Weights of a small transformer language model.
Training: a variant of Muon for these matrices, 1136M tokens, 8667 steps.
MLP neurons of a small language model. Each row is named by its layer, matrix (down: output weights) and neuron, and shows model dimensions 0-95. Each number is 128 + 24 x the weight over its row's rms, rounded and kept within 0 to 255. Numbers have three digits each.
A block is one neuron, or neurons of one layer that tend to fire together. After each block is what it responds to, as a language model described it from the Wikipedia text at the highest values.

L5.down423:143091117108132144144133152131155161146141102097135154147100151112148153130095089103142144129130129114125154143148121178159106114161099135123145147102161143128162104125102120119091139131107132172144068107123113119123168123129146135119126162145131053121128111118144135248141098110107166124
Description: Repeated proper-name pieces. Word pieces of uncommon proper names being mentioned again, often starting a sentence as subject, such as Take|al|ot, Bloom|er, Westph|al.

L7.down575:096081110126143093143185101147123127141113133095116133105108080126129112132087180065110114106135133137137089138156126146092177135119119140148089114123146130156134158099171125103138132133161119083130129133150119142105133116154114170152128186113117095136139096144163148150141130146125086122
L7.down909:180175110094132168148129091098109115111132105120068136131111099157112131121129143120122158102115098102131087136110128128121125168139081109090118110118146144161112153155119141103114129116090150140162128126186116114177099121167121107087132136188162141121118156095142099079133145108138126162
L7.down1134:145135122126156114139087115119106137127169162147153130060093154123116124083105140123087163140124096150124126116102131110151109133156143111112130069125168146128080141123111106066120153089114116101124122105114162074110137109129113142114108113117119124094116099118127120073162129126119140147
L7.down1556:142101156155122114138105137121120154134133088118106156091104105126119123131090098131134139139141110172186119136089131132122173106095134114141161106166141082141043072103131114138172132115137150145141147123136125108147147135108093112134153122099156094129130114131162139080120119133113143148
L7.down1787:161122164165129135106135143162147130149128087151125123091145147152123142107136113154152121119126131094141113111110137096135146089135132099119142149148110108130106143121114139119101153121146117125156067144061129106161125147152128110132142116121160172134152120115140074055105122140143154116
L7.down1903:160141147161143123154128149110144167172142082102120132100113115117129128101183146148139168141113153071154119162136146146093126109130128130133165091165179139124075124133098156106099106123130134084128085144079139094151118130108135113137102160121078154109129157120098097110130142116138099138
L7.down2317:102094097138116134162077155108125105080153075148142113125113122082136136146088138141122152174103133124128150147085082153153182136130166104104138108131126124133106119128110104077102126125127125118148113099113151129121136128151118139158169148157158154145142144114132128111135119178123152151
L7.down2580:130120126125124152112105133121145120126115128138127092126111162150102154108115113113077102089126077139147145121137154117114084125170150138118109101136074097116134124150132116119112123122159103125092107133134129094115119137137117126097139098154099123112130122106108149113147171137102155142
L7.down2628:112134122093144107130084130160137124122140147138128109106077167115104143156126123139077137093099089150212140182108091151122169145141154138132122100132109120146099178154153151109126118153118119144103110126120135100129193122117120142110166107179149131091140116127124133118134112129107113150
L7.down2822:117098136134106116136136164168123182146097168132169106100173133116133133101113115167114129141164114118152141129088111097140139132153133084081165139101129095120149118114118113125134088191121110138177126139070121076085167098194160122138117089167163120108087142109119134132126156097150148137
L7.down2849:085133094132146107147073100167104126131128130110143165122105128110114122075136159122114118135144145120134189162149118143160149098155081134153159097141150170081134146113118127112096093130125144119108125110148154147193120104118102174141176120128110077136150111099138120146095112115105129126
L7.down2999:125104169103136126141157124091100105151148115119128099126109157164135102156143158084150148123175175094100138106106185116150134087124073103129137158113108091146159136136094107151138150164119082132118135167186103149172141108112122135152134143068100117152113139122158126070125114108105143122
L7.down3238:128124129124152098134144125148133063148160138147138092117113143168144128147139108100132091124151113159097096144125134091097140097165151153179125079135097137158134159137127116173110130104120177101112119099194156158107149149119092147215142145147135139145102132149135098123112130123104111134
L7.down3425:095100124087103120163168154141133179137114127080113125111109109138124122155122127133115183100159148124122147141154127117110116138092136074125136161110129139129113127164129147100097120111117125139137091144080172102126155118153078167065126172138120127160110140132111123132088100159154137117
L7.down3541:100137143164114144133138119105140153139168113136106139126070157125109091098136147120106111080124113111124142141147150123125153104142187103159104083138129124155125161121100127108134090132127092131136134091112114109098130134127091178149112096155103098097133133145119158139126102149125143136
L7.down3564:104146144108124102155069096125161144124151114129136136141179138186137071109135180113110098101120156134096138126089139127149124118132178119131131068118112123140087114129097122117068141119125181133150121078128087135107162162158107137089146163148121130108121113157087129129140152148113141140
Description: Slot before base verb. Words just before a bare verb, mostly infinitive to, modals, and adverbs like ever, also, then, later (went on to win, would later join).

L5.down2842:192146158148140127134133156175118098095082077144124132064141162121114121093137120153145109104144153070161156160115134145114146088125102141141134121148111149118092136117112116149114130123159112120128129116103092121127141127150131112125137139145124128121109151132141109096141101146128142112
Description: Infinitive marker and modals. The word "to" and modal auxiliaries just before a bare verb, e.g. failed to, intended to, able to, would, must, don't.

L8.down95:161092122120158127106141133178127147124152144157120124095151169147117134084129101095128114152149095096133153086158145094086153152166143128158146103117090107175126162151101125105109126116111161101150136126107133110134094127140137133173133102130145141128107151144109095051101155139122134107
L8.down2336:145125120121112143163101143162149118132105139113088118087106181088144117065121143144136134133116118065130173126152121092136149168078087125098110083145160134137140152136132124133149139131129110111144072106105146076163131130127143134126145145151114086130132119149144116110139127140117133173
L8.down2475:147154153104113117137116168149150113109125148124132102119167135148119153119108185138176127112147103114134103128125151113145113072131138134105150128148116177113112113112132150145103131102154104153138167121106108069096152154148117165089156130153150057137127129132112067112137137093115112137
L8.down3267:133142130133157140144145163137097156159119120131119056139160141150094114104159104130117152127147131106111148160143137128093113163109137116131113076148134122146136120146116145106145125119135169112116088144150123083147094119147110164115122161143108124144106112115099091099105134141150147147
Description: Slot before a bare verb. Tokens right before an expected base-form verb: infinitive to, modals such as would, can, will, and adverbs after modals (would initially, can also).

L8.down386:071102113144119120116161139177108102090104112155135133136152088148168143133160127135101121143136100159121119150165124110122111131161113162128099110116090136125107159108124134138136088138134149153133102134133172095161125179159102083151120185154100105095123083137116108133171132147113135083
L8.down823:132104103141083178119164115141121114117136099115127122116118156136108108082119168116115101143134176122097124148169125118111148144147144139127123087076131135206158082128121097128083116143117176094142125112086076132141149146155118139123117112112139134128162104078098110054116162119129112158
L8.down2971:138145130129116132159130074149163127166129086163133102128122142110166133104165161105165125168095133129127138130124074137101089149176147113150133088077153103163103130157101104112139117181101107118121127138089089154158159176113076141154126083148143211113105123086101117051121122126143140107
L8.down3356:113130116157102145162146082132142140137119106118123142141113137111130139134129098126150168130110145131106108164131119137140094119150141162079143101113113103081138154134144145116089139136131144099134106127119132115119114147111121188129138118150145120121123126150086171022123140135129140109
Description: Sentence-subject person references. Final token of a person's name or pronoun opening a biography sentence before its verb, e.g. Cohen joined, McPhillips began, he was.

L7.down211:105118151116161142112083131127137096121141146072115137103142143181133102103121142128095155112138102124169121162121115132137115134158111153120136136146175105138117119125152136111100160150161138150129151159136100116093121177166105130105152138135127115100130130130118139074143105133125154108
L7.down933:150075114112118118140129150084167097123103141148150130137118115136101122122129104109098100100135122113074129049092124156105123100107111140136151124145126100095118137161149122161106127107106102112138146116144172122148138121126151133163169122156117112134130176110087125040099108149127102093
L7.down1072:168116168177132123117151123164143151132119131087104144138139153197128129124168168138152133108148145122126110119132113125168156106114156149105105079148084140099130132119150098122115129122111121128094127177130088118130148121121094119116139146171173161142145105124107123066128163162141107083
L7.down1120:129166109148161141097112149137128149116149167137138119128124129097175145103121147164140175130154150137137147164117126144130126148133123141180150117123149143120123158110127141094127119115142119142140111137135134153113142138128180126096105133176124097135149107170066135066122143104134112170
L7.down1446:130159091126148141106096136128141095155144142116137130108135113121145137092098132121133152138116184149166117139129125149089116103140147174105102145134120142117100093113160109129155125137133144148137135147159120088107181122147160154142130144179152134157153109169107128078177138107118134161
L7.down1659:156107162147133094113118118120155139127103150141136125123120143123086149173163151163122135114114140129108125170076128144117102101193100149132156097172116098104124103115183121131123145097120143134139112178137108119121142131097056167133128142121105126075138140134089117242120122117140147115
L7.down2034:118114120128143095127149147129158166089132130149120153119140096138147171110104152079120091142148146114128112111137129146138150136107183098138137137123122166106155130136115103135130149109095111131132127161122130180174127159134147109092142121127139093137148149125159141035159170160131085154
L7.down2129:129077129130151099094137137095127114156128151117141129127162128133109124146174197115084107118126066097105086120118098126081129070152119183126113110147117110143149113105140108086152111149145137170135126123144101088129107149175114115129144109166124121107137148135121128103119075141057143131
L7.down2213:105170111140155094152104189092159116135109105162184091126141086137172136134153144131108117134143098110133138110157109123129095142141103158140131063125182148108116123148128143181116166124151181114089115128096114142158154105137106135139090151131149142126118095133150143105146098155204133111
L7.down2387:155114121140147133073121083135129113134161178156152128152117141124080136088131092184113147113094098128155108118080107161141158141123111166155130137172161115139068136136169126084125144145093166166135177135121121134119109123129104143080157165163134145117144140147115166061148111124114154107
L7.down2534:119091126092161122158148110108126079123096105101123121128156125144109132145123122096117138127156163133151089128172148105188109161148137134155140158119142144171079127141125132108089189134131187146134117129111125102122077153136109101116149094115105118106103093156135117023121108123119120095
L7.down2648:152095100125162107146099169088152159084128094075159107130113113118111136095126115144114128142104153146127089134128132089164112127135122147154120103111160150152113146149109135100112149204194144111130108154130125099125120155137139097149142099090136058134113169129131144148158148107143104127
L7.down2902:134137166107117153123102077140142131130088159126112093123099110148099134160150153128116136144137140149176155122109134149157087139113153132134124170111146142160141117154140134154134142178146109146103111136153125147141112144154135076172119094127147119116134135077127113148125128069130125124
L7.down3053:133111127135166073121122158153110142095123141118157137148125151139128136144151118167147112132116124151133153062137132123108153036152171146153115128110078118135131137150123089089152121121128128155087120121162177116125162126114135136146106132103084168128165113113140170000113134189149172078
L7.down3063:122134120116174134132099161125165137125132136091145163148135115116114155106123114160111118154097103141138124161089083135157074143126097138149144149119143116159069140140133121142125087113119118140090128120100151084118091170140112108156152114141150122060145127163152123141108154128091129165
L7.down3132:159133110126111125127123125138093143090143161125163125116149141091138119105120103138093161121154132130138087165135114122151132146163127125142140085121132130157105160101107098131153163123136133140119124144110158120143163101111149134104168151100138133115119142146128145060170173136058152113
Description: Surname final tokens. Last word-piece of a person's surname, usually starting a sentence in a Wikipedia biography before "was", "is" or "'s", as in Affle-ck, Westph-al, Saunder-s.